config = dict(
    norm_place='pre',
    qk_norm=False,
    schedule='wsd',
)
MLP neurons of a small language model. Each row is named by its layer, matrix (up: input weights; down: output weights) and neuron, and shows model dimensions 0-191. Each number is 500 + 40 x the weight over its row's rms, rounded and kept within 0 to 999. Numbers have three digits each.
Before each neuron's rows, "fires in" lists the words (lower case) most often at its 100 highest values on Wikipedia text that the model never trained on.

fires in: "s"
L3.up532:522493507455545491494500546536492501471400442519485500465529558564561470499505498502557447502479418500427523500477490508619521483428489438483525511486495455495493455453457453481549469552536481436527469502466497512495491440495546441501453496442517528508539467536525588504465471528566476546412528436511587514513500526489499523486577512481475465477531524542529503558468495524503503535541453447524499487506506567495441479526473539490493535491488554428528473524508488577496495460446484444460402535495539509498488379513447454590501567482488477445472435526521489563474433483457579494
L3.down532:459490516464520460479566467551450531501394474513527533470488575553558454495495538468521521496528484519515496537491482467611570462433542485486504549506467496477455479460512559492503478535527403495480471501455455507522602473498521459469459409449527515521533467465478557489537461545549439519447485386496552448531525562474450542462546515472478488473481536483522519514503541537501546539502458464436468482472487516539524500511484558571505531507476497530508456533471551554471475485503541461458450486470612551485523397543478438515487463519462531463537422430492477569458485488490551504

fires in: "the", "to", "one"
L8.up781:477508446482412445511483548500454454418475560506476516447424514575566463438526485499470566526541477451530492463514558424405447504487533569473441506530471550398456399556449509478494523534465461463500545465516503475489491498507549455509522549552466504509506472481499445451528437547506521489451494558540492526510529566491483470511494471507488493499448459531504565481501480555503532486452528508539527512483545533553443520425477488574457464510564479457560540472434506440527465500546557504518539532552525522579520540477426527496491519468582471585475527495513482519491547498566505482
L8.down781:490505524513570514540504530531491548573460477463530485460535497473482471511494499550540499523537492377537485451505483449517521510508489511479536532507433478571456510486453531480555477539598512521521451451510502571518529482561407558571519478568480568515508498552453538583477497464483531529542477513519543496499495423452514446407560465477513509536449492514495533373504578506494505496489516512417466487519419497526562497534562481492531518552516456499459507454522398512492499500535569508505514549450488489418529496494567408497544475546544503490503455545515522502479466499549479433

fires in: "12", "11", "13"
L3.up151:409464487470478499536431490481439474510511559470556529527533539489515439502498490451486485388470487503453461496489454533457525466550481535507556499502471498457421575476404525451458519519503436581471560461531483523538502508508594549465529464483437408509507499453434520508523522565512432420486410479521465462465525527553492510514533583445483476534536505516524531494491519470543539464485554479493533501519485477502483536483574483473551465489531524517544511529454543515503512504508512534482563491561561422441531545517512513509424430445539514481518405541454545498489535544460556455
L3.down151:520501587498543538526425500489429528511416504541528500510478418482495551521445505467499472556572526527587498436479531528545453559451491449476527511563490463491509445476488545477399501590435507446587557553500538564508519495482500504472503529491518531502540504474515497437494536475515502579451474451527460504503456490490536506432462511433480447492491474509480487470486521476540498458570494554446460468554484429472498638495497537488450498477496556544538511558574421461518522539408457515486507472506570545520544533544471514544501503502492493485493472498502532545468509412527498472

fires in: "to", "and", "of", "in"
L9.up132:469545537403549559521468513457534521532479587476527532488496474583430504499505574533401497487478486521442502568538501504492512528509480526475492541541540536456520491519443513431481517547502519401471530544496475529457366461547512516520569538492560520457528448488532553454522511535527508475418486466558469548477391537473442485516584466553488518548538565476492521467528474461498469525511545435460512557555512474487555460466524530544529497511459566495466500520521523461544524487507483489517551450536489559536506436490500498504585479499519456532455520523524524477472504492484580582
L9.down132:460510440534488462447560542512553501506469501444433487511522466468527465473488459526522547502429455455517495533454534507472493525468513486456498489533456462466532479494460510508506471493538539584483468535510537462511491498536511474537461533487508544493477536514554470512539520467516488521532482455458442501526578481519546616546505486519483444463433498559518495481513478517437486420494436462481517453442454512497460500427454513480489518467554454393418544480563473470506549542513530398489440497530463505524446552510514538632393454548475468473485509526488414519501525482569471401

fires in: "of", "most", "all"
L5.up645:485503451412511468520451486462562412535492539506491467520549434480481506468469525491479538601459532477529529459583543470478511521502478535477495481548580504490463529517466488510617452535459458508543489474480513494435515566542473509491457464538490532458445457492526514536469521396501558468465484445556504412554488500498443530518443503444499457525440505491487450543515470465568481478497571505496514532470519544501491499492562481502505521508515543559505532525586560529448526531425597517391493502520558506504507470395511561493507476471537486463474505521514521480412452513465536543
L5.down645:515525455472487453580424412538450459579519492549510533462498551460459514491448482519553495569509460563458534434433516452440543515511461495508507571520496395581525533533499504526555541490530546513417482527486576494532541568522506473480484518537574531463505493558513466440486575489491517499402472519542447523515454495502508519507480558482435516436451492516542501475508491445523470464476460472509552535552495502447456487538523459524516523453468510593479517573536509533502547516490498476449518526485473502485493519465589452528589482492496433502492430495545463520553459454492567461

fires in: "to", "of", "and", "in", "about", "around"
L5.up784:431501536459535495502569458488455516511488535476495446495535488506498458515485489505525474559549452470501512562464475570519531483484532525505502494539529567518479508481525453478499510484522463563517520419504494491444509516498484534541462494526590549501499495496411669522536572535510445551486478509532478512480496400495475581530537524511450535504579450471572469531499494485512527523435424519453532507505488459406528460530464506481451503411505498436470584487507456473470534535421458547506515500533533585528580452471518528479521534473581458452459436517499501553514478471533485539
L5.down784:510505522432480528599482507466498547485502504431529498543571531504445517508494455521599451586490526508531425514523467538497473555464506470535537500485523493510494522468474524527561486521504555398492471529514571571556494523498514550541473453475480558497476476510564457498453542539512489458502527537538488491548501461539555448494524515502461483454479444488469469476443549476524491499525473568555500517490547474493461525552426537527468594535546516561504529548511431467488478502527405508493549449602473437453465480433506485476443487510449437483494465511559565475573508575543475584

fires in: "to", "late", "early", "for", "until", "the"
L9.up32:440533429475451522539475424440464542424471517517487452518544510527486515476526457550599500449571521483466484416484561527493482556476538484482468509529502441541494525542443473496502546524543468489482510543574479485520482498501572530505515442539482524515503470384521554502561561491410470505495458575502426494536491410446454539504528533485547565547535476426534509542443567486512500502479512507516483479475478444431466529456443555514482550443458551524452493430573517490436487521493508522506487476507544560519559493452405486523531498457507417523493487531507515475541485481520460521
L9.down32:533465497435488579571433481461448531511407498481511499561469510525502513516491445498469584516516482504483532546503488527484522508493506596509550511489473511461558547527466557566541466563526538533509513460517566546490547446480484499476560490496428489502479442505419502447479477508463539469552477483623486447560430535525456495466462554490478546521464526512489507565500512478500466502485538537498524445504495472522466469507480450488496526530551458487462472537530478511389473518433445515484485449477473438467530481545457401472553539387518481492591497439505465485455493481406477475

fires in: "in", "from", "born"
L8.up13:485461460494543400490439535527527459521514456458511434498519535481531458534473490457481460475545449482496533506473438397475545502444490452447533482486437559521508571515458502541511449524510559418559495536523478530567458494506423510542463510488467478471507459472451511460478519518479506516478561526480441480497530470492527542463493525500485429537500480498510490542489510494519510481480414498507503492407494570415502533479491487463527566551457491489436474530542465425417444599477459590569481441512554486521552518491492549558435510521485446431502422530469446575531498472462495514
L8.down13:536526560492464586475426493442516518479543431525552388479543513543504458501474510499550456417532478476526413504561486528502488579503457517534487538550483466478464597509480530488555523554543486533514540493531458532454538463437504524530585537509476487487512550581472460480473512483458486505488423525567532492497503556479473457527545538504521522580454406535534438469526518512557531466491522411534557548558492525541483455496517510507504517492538464470514516485520490606450477462532529499490585491500528522439528466506531486427453500500460468415513455494487460480457449509557456516

fires in: "s"
L3.up781:508450541561435581531445521517523433489557517457468578451543475527492525479508444472458500458454515490510571490537531507516519531436498470485481467552538431487494564448485508517410500540504434451499510519496478484555493527524540515534450450487529496509474463568509537532399454545495445481467492486487465464515497459498495490507429476459538551473512557500502507426476494453550515453454493482559493461547555511491541481509549532533589536517442404449502505459496580497512480499459459493469510515556527484421458522504398516536532502495511513548529424465544491476378505552527412459
L3.down781:494480411465460484478555528508413519500468517484515468546447504476541522550515490500522475528516536521520452547430491520495560536509484475490467504490516543550478510512593552512474542489501547599464538451548513536530563508455487528400530514492470491533558530514464473531552524484506494499485504480513497474558469496482473512492574559465448429552386418538513556544506568573543478514567519501443517501478486608409520475476469457470450449457529586553490497569463435478518467539520603524467494513446468539532513546474574475530538491551445518502490516499481479507516523440512509467

fires in: "and"
L9.up923:499548462520542455459508498520497596524519409564572499451546465458468485460554492550597482539514459444436448554534484536494531583452522528483512501586560473513548504474508481477499535474473441479574445508536460547521445499568473504545492482513533509512456487529466428486479523503492486524476504500499455471531458553424555508444548514531484508568483523554475480536490502463541526445465513523555466539520486522442446451464525477451483424537532521481471466428459627505498473441532521530570494417480485462484474507480487576514560501572527477531510488528531504561532414515481511484
L9.down923:500449488471488499471542542477423505494474569508463524402402480499544435552460510499456534511498417432528483482530526526485423392549441514486517515478451510436491435494465522555443491475497552492496459583448461506495446451476526461455566571531538526508590499535506506410559572517540518507457520550552480546409495473554473555457538526503455557496566516487469496536495492520382488506520447494512511462500503485428518531524475555496497521535465461474536541536496476473461470526555584493430462497513518460456545501536484477499477491493516513460443530503466495508489521504486460436

fires in: "not", "of", "than"
L5.up445:435561460469617506501482465517508470481535529499459493492476544456552449470506466478485469432502432546490489575534423499521457521507505510551448541533495510482470503423515525475488531444521486474587482552548434421528488501543472475530545491488471498544529467531495504409420494548505504535417495553509509481511437423533491498513535526507491476531374568571528484498486491442463512474561516450495463533510491529497530511471551516519545475537460521457469521497527494468422575490506535598537462566496491500470566453503503571529529531434464516443542456540517537439526460514576523470
L5.down445:569474503547502498553554453547521469391458476474606401500545554453488473463522537541501537580477508511425530499448527383474530508483493418492507520464501552456508412489469450503458487481475477489522542494515517561411484514583422478494440434511537605522532527515512555543513508507519495487563502494520539498470491508490509495523438485511462520483490473478487492569536523499441476554502544486479513432559575538484475490501516487514488584477502459523523499512506511513512524512515498522534495501562448423484504500464463515517579429522420501484530516517539516559506487387446501485

fires in: "and", "or"
L5.up67:439520506499446477451554501512466504437484503476516466583502498489474457543511540555544486478454477492485565543514449521475498522500529462449521501529444484517517535512532450482490605591584511449490460538576585481428508565501483556499509493482478507477482491462493507555478560489483486414483487509514472513409550540549438501522520413472409501455547483481533514511506536455565511474489559491475459474486525502492470488447440555503385541453495521460443502450486545449492481521493577608549466459519433477552504487522528528526527523477435485509555468496453486435511461440550546490
L5.down67:575561508502522425445551494449410563423489485491459481528422423466420552460528521567470481569588503410511481484523483575482475534563560511466538522497496547419524505475470523521466491511481528502544508471471488398463457504532506448499450560488472414497476531513434411504489530516510477504548455565514536498506516504487497478476503465491527556496512462505479526539632475493554512532455515544513466494517517517506436495464526476461488559461561474521475531492559528501504493540557418511526494477584484498435546547466486496563528476499535542539448503509531546473506473482512502555

fires in: "had", "has", "have", "century", "became", "declined"
L5.up740:472494449542478551510472545489508461541438511489499431548526540459497484579565517509512510451459468472472517519465541528459478505514539500448537496464460539517465520508481508536581490567497512545532535523560527416561550552485559564516512546478472545597490489600609559417485489426439396524484492487526470512512541441525503507493530557443510484516465452485428537533503524445515472545478522473499515552533490501530496530525486497433463502573493435527517494504459538446448514544531550500485407534505453464548517475555496525468468533474483450559511468531390510542440470473493508528
L5.down740:511499555496461435489473491464502528498496497505509575492482491535459545505461495596472490500462501437533453444472474478541517487467434485484477440506578392509512526415528560515495525480514529525488490460485479518462513440461539470510527468511540568543515475512552554548511539504580542503525528465557491489595502488465518450514495455542476489496534477568487448490508520500482481474591457553510462527490575430542531465564454535507501509556410540523460525560592533515535486455456452531439573510477397421507445494519522421470467477514539480551507551497471561511464569503464488438

fires in: "four", "two", "ten", "three", "all", "eight"
L2.up850:524459513487510513497458491493409521484540584462447463506579453438457504470503556434502483541518465473519472555498548549589424555518424527512581459555559470488534486484497482461450463528485597408539412469551446474509516517540469471509501525491415467504508509514442572498546473614530498529495476441454516506551480528553496575530516513499517428505473501492454437516514541492514439510444585561485547561510473493556519480457516518518453518481500542527460543483494472523514512467454486515465451564515527480497564455510513518554496501530538479457511487487533560439481503498429522442
L2.down850:513400476469484527503470510504396477478475520493513489479523467491454472548514591507457513527481505437572501526485455512496485494543417491535508440536519490566493523422527528496498468492573490438476423458434533517549579616529496493471560539566538439545476515520517533476462488554470458496540432495402541505473520459519523592496466455512506470544466481575479526480509516448472470527505557535486501539530552503514518473508560506619513530554531496537504488423439514542549457471535536504476465523482510428566527464534544481509517466538455465455490545448501498498464515573474474462

fires in: "are", "is", "have", "were"
L5.up543:489522499467571444473495512570526458498575516493488510502571489533445561531479498571510442488487587584485473475484419420473486491495430547471474482498551505485465517493480557534495475451487499524568481533574551512469567500558490544470544429535442517515552569524474548539467446454457486550554539537488438547517474493511518541491515407489534504440498561490516477468483484447538482513508487489518472480521472477503499541521559508485430480516489491461483585468503537476490557494469582513556537527478488489483455513437476572513491404553471471507520373493450483459469454407546490511
L5.down543:548544502522501550483472517488513548459447498479524522498516531479521441454556512437509502563475521455498473492532525547543489550371469420504503520593436491497568522484498573421531532566534476486473501517459468477476475483530465461531509550502535484448420497540516433442606522499508502506477532477488490492499483537521506521538556502567498561434529501487465461513509472531498509496484515491516514480517478522505448500525424444569506535517605564514433431549488462573478519428519503518436470445527493505478486509570568449502480545459530542536442632485521457559521484561499525513

fires in: "2019", "1989", "1999", "2009", "1979", "2013"
L3.up292:532551472551497539517534471551492454533485526496412464472519492528454611529433500557500492400516471502479546469527479510428451517515516502435496520498444507442525536495471587515495557509496484497406449518451507530439419503513534458396536549470462545409438488467528600480480561431541491527438533540493486538513501485510457537466542531474482550499488519483475438449522422521505467478487484502452478511498466462533533478473575468480543492537502509488458418440503454479530484483479474482510466528518541456439511442546475438511448517515512479401544520552461498544471505521439475540
L3.down292:491444486472440581536540500467487524485563503578495550494449511454487538522492477410564508528482441445513440562440391494547463488446432469524508544509507492503490472480491481506510506500532465504540539508484550579520592513498552431483560468508510449508525521460578479530506463538437462429484479547516525516528511532561474508523480477568463487528523491446557458461534482494533556474510497489532489468503515472471529501452557534485465475510544566466456633532478514509467499471543488509456510412423494556614434547536454563489492510462546438510512568519502539462497510484468492484

fires in: "during", "after", "for", "about"
L8.up861:426511542504457445582479475497558542463439482470461434483491519491492459461559587462519504503503530544516421472485490472517479456518463514489496495479581421506450518531532496570484547558501453559567550462548508558574476472500466572535437506482500455517475442485470563554539471472504542559554512564467457510545478496473489504485498544533486505521430456538512541438443505520478506470475428497499452557542506462588544472487496502531479536522443461443459520499514469461515456466435510581548502509513481492547437443552499493508525518451443445412567429498413459508530515496517538485
L8.down861:549465448518542524467474477476424542515485552505531390489520585575476432494476536503538504465496476515488480576482465459470464500485448535526450518447523458450489473503493503547523497507548524516508471520507478463493511589472499478482481446464480558500513522465582507499597504536431496450470396502469546479468485517473508461530478451465537479546497514451527458521523454536550495574500513500455452510496518623523512526470454514459511501448573459433415451508525509504470526480525529448463461566561495515558489435451505502511547515492566545466489546485490467468431538516442461624

fires in: "s", "usa", "states", "ita", "netherlands", "us"
L3.up904:429503483466555516512420503531546494492465452504451466531538545423513475487527455513533434562443469446460550483459534507513524491516474491579565540468524572530509503507475533499494512472527451386518552486544528449526498566435492514444509486488562441468544462513421540466508507518463569564489518500474502542518452535612560499498507433514472490540441505531412492476488449542543515499478442503514549479487528533515509414496501443586489505501509513438508517474504539507415526530519472501471455635475563567540530520498522519501544509482493508520518437490490522574491478476541568478
L3.down904:560473522500522517510451465505517482567517511547519463598463454515484521505506432529528451486487473474473475527476513490467582472423472518526470529474542449529466553519510468536473421563504484494469513457506458497427441508503569479396420484495523427490521512504558529478427507479507565495481478521482542508628597478553524465467534529486486587529574501585489509513502568472458512474535555490574494521473532464527547493532473482497519443440444523456536456444457465485486565599473456469552489581477479519527528529434472499499499494485438478485493466446499543461524545509493472526

fires in: "1", "loss", "3", "11", "0", "s"
L5.up207:495520529456512458551488496501528500510508426474509475468501517488590500455526559456489475523549466540512448550429513563486525367536530476557504476467508493445529552488497489517481469533515441580511570522514470552482476485490455496476568457514499499576466546487456459536554416486519465532479400423525530485442544488527548529521456507468498416468470504571515498510526475470497491509480487377472472484456488521476512562503526460470518451536493452455441565468468501482517514500417530460461504500523513545553517460491500562493432441461437471532565401492549477560542485496424494505
L5.down207:486507486429566614520482492556475550552579540575471429503526447455495528494487471554602495456532495402518497545515447511528565525494472534529571475492514534516547465465528537528490530481458562497509501471483548530542472467480530497564510522501441513442562537517525545463546508474487513403458497534510522511472480493528521524477479511480501506486565465462551494536463518456458504456490469585469457439482432464527590498523516436524430589448492548522483455542464551554514494518530562520477510432550581522471514479525457502534515469489457450476443540489493448449569456468531466510

fires in: "had", "that", "not", "having", "since", "which"
L9.up629:512512421504478431502484557490459518504409471505585517507495509535465476499594542511570408516546533448516503529451476494473442471524532558469456471488506519492568540482472478535507495533491515464507453541466475552481495417501492518504513432487450463563478471494443577520520557464537508489534510497484538435431446451443493508500462447564503512616474491537497432529457523458509509415521468455482468508484540471472488458540575509552508522498478498446495506557541506521475520536519542497535497564528550525427530463528450498529452487487567483489418566541605455479553471574468551504
L9.down629:539501466468464552479557556604509490525571490523410473533551519464454521504473535518416524532437518463512544500500407486517529531518507453441510457512433486420423457494441495541472506446512504539486516519515510495446540480481459394513512508511498548486481531549538535535540452541438452461488487498498475564537437501509503484508520526505404514411530493520512455506471428485507499494580509517496550518514485526512591578510449478508475522516542525535527483426537533470503394476479440470542475498492519509519536508457563526430524431519522539558569511492465486492393463454513526484

fires in: "and", "2", "3", "or"
L8.up627:589499509467503512512477527454463558621466502560454521523468519519500504498551463482485487470503587502480501499476464512448557542516506484471439565526410520452439561536400502485495493493543493449592529543494486487461499569599460519439455513541497499507514486506434495506533443538493491519490450493448511540522479512549485465386537463499462494491461474447554496465462438494548559521529523556446514558554505552553488509546529514531472514531537538455390516543515468456510415454559529494501542468545507513551509506471519453521491452532488468525492458482582515464557504492483495579
L8.down627:573498486502485508451550511548554510516517457512489498546541473547531444389544520483549549525483488540486485476536588556394551540518525477515488459527506543478529566407420543436461502552493463559488497496507487467494518509514511431520550412493433580457518494440471513597479452547539501550568491546527515518472468499511482503482540487526462462468420547523496541484536518498480513504495590442437532559500476507532560511435516475562500458448515486444451498496553466496474462449513457510433525509441473494521533510443559485549506548474594480432478498448505516505494492523536517458

fires in: "and", "to", "the", "than", "a", "until"
L9.up208:560479469544471475397526480473531487462498448511527469525469507550501492457542506538523470526534525417502518495517517485529546489502515434379562486523529547507439551516489388527404562499532547501528462525508531464455516451564480602516495515572505530513437450525504546438489480547510486506515546463532525579478555524501498556489489490412535494501486517490523521508560535520536506526500472412518517585493474497524493461446510538570522519545559448537529543500511524527469467509444595475499567525526466500513528411498520485511532497508432523502543472444457486557518509403517496432
L9.down208:424439534463483538542415502554506487468502493500560495446555494545461478511496418438524501491436504460524522497534497497549481519486496499577499466481494491563466460511525539511512458530534438510528546547458402556465493561454511440524491516491493422444527474482523565512479514548426511533483434515483456408469484494478506391503489549559491532485474463521527473483447531584477505552496505497495516508501526487514512548539535496509464515449456533427561600552492515520525450532539690532504444474505538453540516518489458516517472488497541476492489463539526420507509515529508482537

fires in: "of", "with", "gibson"
L5.up597:450427492519512476551417455595526528488547498453490478518536538517497457462470513466512559499510414532584507554473486550579404542476488515531560497543542462514493490544511489472591459534455481551514561426520510573469525482562516531514493533472497557490417525558505582550458469597532511494500459525523479508537573483464494512525505502521499586509501544417483467560540539462526480513470500526487488426512525470527515509524532442531467480478447440478531534508427477468482481510446448560424484501432494497482473488431486517468531515452532530447544498525482518487546537460410521473
L5.down597:541511466519529448538472513521479518491483549438547452412544515513517463503467528543491498509542575453501518593468513483521530508532465492522464525528430508473584471492419489442530547432508578481440468454474448481528415510577478436513461442470497530507484468435486524552464421502484519396484592457540536485462448519517506509492576476460477452587502475571461438467525483515512546498433541528527546512472526492538441537491478439520502532463483494565456541447494492443450552490487442546534555518505502474449497514462498536590530517495468548524477580525458528460512477472510470482

fires in: "while", "although", "if", "because", "though", "however"
L3.up757:538554521512506553506494470443448546477479456514476464467493434443465497498481540624513449515587526493508399486436533582492537499485554517450536465558492461482547507494446463460496513535512496473506532487517521517520531463493479537494490490475439457474493457438388541509519488545454540546463473587440479487438498485550490517480493478512479525511499491564449467460527536571447518431478504545471513483488550469493537491494507533507485581527566517517578513498486509527414551525529525527507533520488501531406583540448464544482541491456532448465519423581448424480495487515459571447
L3.down757:497573475553505595468495487481425526501497476414507460526484427518518496479483552502602514473557524453517421529511531611493519517463506453470553482537500449470523522459547521439528527520491447534428504471522498622574442482523488494457442545481442487457522485513525539484477487444532547460476477460510458494438485443575492493552504452564456493560445445580514531466479550578502544440498506503507491485508458500536509435496460557522483591505538630449490452526471494477538514506539506498477522484517505496480512481452478526452499473500516521472502486501528506442499471477444418476

fires in: "to", "no"
L8.up165:559535567501504507525560466550465498513524569612485541512518548463467528556607465482483451488541537471550530564492469526515525527443478517435415507551498526466503457589442481489512528443494543488568465473533495492439482400514500492510498545484575503597505481408532480479521535546504558498468510503481504600458428500433504477488547514546447520499438490499416463511457507434500476529500453535537486504480554434538517499477419451465447475515510517425488510524497541474524440514488486483542437510536569451518460512503498574508495519427522551516485516475488504502450497530530529483
L8.down165:471490518464439496465501501518590468489451558603508437508511447533584469554531475479521515385457539518509527556501520493555472386495500509437431481453474484504452420601468485517527480471542544495526519409510464492532504514503476542459551490540552523482456496493512514477547477546530500470500476535527539490455472506445479513503492455544471482455476483528476453415480506410530425521489442462494469504461566477525578469533500449491544538523542438410479533480459454548481475480518583512441534476499499498500497488512487515508525497405415448514538466481461567511466481471524478476

fires in: "of", "de", "von", "im"
L5.up307:424558433481481543501530469443563537520461479495527503530478564504418493459481503429515519489492452474536521531490473550467433492518475482460437465481490591483466547470492487396519458488487537500426383554492508480500452468513536482550497561443534519446574536488492446475521392560467466537458512582508434507509508494447477503553527523417555511543518525524478554478503506474430573518426535485409498520506504575482526495531532497481512481454497541493502543558503454566477496524519431442546536535532442505501474501514501533498449560554497517504519484530472502526488541422450509472
L5.down307:460485496549455540529548517548462475536554481523501515457474528472465481504402564505440509464512501455458522457464497507446486564478514462500456525505476469521536578470461521473475464530486589491527453574592499428532432462537486522470519532440545514532574460483476474531488480444429443481468520465503522569522487542494471504533565560443497459544453549426453535511459510414471446452488553490537498460439493478495500414472495518553460484469458474488529522495502445501457502613500483453510573564499552539487443457524433494504482432465517535531575497464508456469449553508528547474

fires in: "of", "among", "else"
L5.up727:496541534480518530567493511461503456541521521482566446472566452522470547479504514514494469448448483530497483469456546547540500476469517549546439487544586502516480503510514541489463538519531511476531516497442572481530486554512532484517436537557456502534489535512450497469401577517451460545510457513559512498559396491455469529487565483484498510469561407513534489530507476536482487470470541558538525500473507522465496435519495543555421443505567554485440534445484517459530558418453536581454474457532525601517600515471530522519479551497502505426459460485471455527495403507461499541
L5.down727:558486502415505545466482444474486517547572550491522463488524519543514494537468529564450571446537499516460390493500593557527512505540488497540583513413533524536535518491402524482473512549508500529535447527460505483513476489500427485519581463420526504512483451425473523478511452535554515511499482430478444499490479471452450598523539482460425468503452400462514525513492543506456458575411511547471486458529523514568497500489508510410490509515447491451459509543525493456454498529528573461511470516532492476455515477474507511484476461413520514484444484447505505452452539511506447523

fires in: "in"
L9.up937:553525554558580484483477506464500507475505495488445497474463527479512467460454568465539562561551477472520544497495551467378467512470462528537537434413493516439443503524439515435464534505492516512473453460535531417442470457509515489530525535547493550566446480449470452481483466479524533481500492520554434488567456566479532510486535539461449524463455480495533498548468531556505516520481448511451487520460476498500494533549403555462446502503506505507395569582462499526484501504559450475537503485483515564525533465472524439497520525436556551549436435530491553574526486516460544451
L9.down937:547519516517578456499484479465491523482432497468481511499477516456429501502509527533546502449513409508530501576517519458432446470475492515487523539549472411542525518482495542438423462465544470544553463482493534495501531429450487473520476589584506434456473518505504554450545516500492462481519550504441430543491472479530453577532484497539499483516521493532514428417435472603521534502475461489444417503466482521569511516523509537502447441485471563460447445624453465530502508445594528574429548469513491469501507500526516441482536463504480487475498475492530527517543514537531533511

fires in: "no", "had", "hours"
L2.up723:462498542559508587445518366448476535529507437417523526542421516486517510580431515463521509500517512469493518523454506535523528460459449475507513432445475512412497535432512520441470483491525469445470499540525498471468482524507498487516448440528550468534436500531541503442548459478520512525527574574430485473495530555551503519484503481518521485596493491523466541618503530528503440438603465445471475530433435499565526493508516460563542536499516472472471474543486512542541488497422495562509471558462438502536502479500570459483475511460557537452509503516527541497476504482508510513
L2.down723:508463525475505382482466504510586495558561545513489508500536478485550578479506478588539489500531497541541535502441481481459464480546522438500540471511480521558452518488499595539509531523552481426551431520455562527492584501508524535498531564478590539517530487517421462453472512440522507454480505504508491497478464568520475530552493581489515549516442478508541429452485487481485535545500488543458446513469488428488515486479475510490412485515499507552515513488501436480573487479526534444452517473523575475528466489446531509528570496530425408528458525549484409497501570444431511509

fires in: "and", "who", "to", "fukunaga", "pakihivatau"
L9.up603:492538496447549524484474428539496487465467551520489503474518497550475473438539456405478522408560477448529505538524574454546467480535531443479533500558504500528506518492539470455567528452424492480521463556470531514476529490512558512516596507495572554457488494528606481564474557593526467482502531599544459513544479522450523483518527480473457428498491501527489476548532470537491547616480470490526490501498479516491522465525493399558436436486485489509416475458489515513561496532486508477513456501502499467503546543505442498535438550562565555524422476499506482483468456515521573521
L9.down603:549525542529496468480579509560487540552524521563594443493406433524513535575504556546487441518539498561490503466533497513477466552473494460537471491536544501537434542481461468553464454544533496489511491452518521517526536518481435485494473479462527474523477574517433493498483464440484466508526470450421530463496521513524515502496514539489495593453533437473530517506512552643534487412530465502449541469503532477523521479471500508465521518483634508420506551526511489538470523450496568525555549543570483509486502585452472540547515507543497471538447525503543447451545479483543518474

fires in: "to", "as", "club", "is", "on"
L9.up269:497483508439461464494499531498439547533506493463563406522530562515478485526487442473401398472502515517411527470474471516461492554532516481531525521488525496501523499566488487487419558530533470493478544469475543555561434497465489488575477503482512505550511471503488536454477484507494519496483507463526481459506508486491477478521516502498478534506551585490494526422601430517507445501517536381471531581468580491590460466405513548440531543454536489496475473498496541485454466576549489490530511430562532477577491486475552522550465488530507534509545516467505489581463528525558546574
L9.down269:488502477451561496425527539480614483519473488480428468464553500461516526561494518441476508444563489506502517509538515590540542532532502605456423507541519494441466531526505472568529521467477481456476470453486491637488545495484491546475553477463542464534488517452480495544492497458494511561493434516479489456453485446500455414480484424528584567457555488469489521483483587452430501449442516464443540504538531504425546483509458452490491461465475474421474480519548443514471505496459557518502573440514504494410471460497511484505519466498492474466481518548500470457471491500542547486

fires in: "club", "season", "series", "as", "album", "loan"
L8.up860:476518503525499494517487514457563454482530487462561465477518527504527494449452604429521466523493530537481498479483492535420552451563495534482500507568531556554438472523510536454531432560455379511477537444524490534505436512544467409488532488483519489534440485569481501488541479473448457408554531484511462470459486504515473519543485509483500491483502469540453448496559471506493477473432543426499494540480583528507546427471558459501493519513453427521557462463414507538502561543475478459530510539491496469601514464552466505492494529504426500514445419468459514521546462462458556564
L8.down860:473452503420538480484400556500458527589484494505518512443521426541483478502529484536427525420505481479466487471567524442501505458473503490509498470531488517507462510483567496513467505520406551570506486501583484530502474467502516498424492514539516515472512429508587479524483438507521473526574542511543569517444484455500491476449487524522495461459405507508518484518541551524474556458566507481457430434477431498526437512519563532460512444497457481523501527611523486482491510546493473366517483465504555501474556507422496505518500508543481480524568525507537530504425496446586504526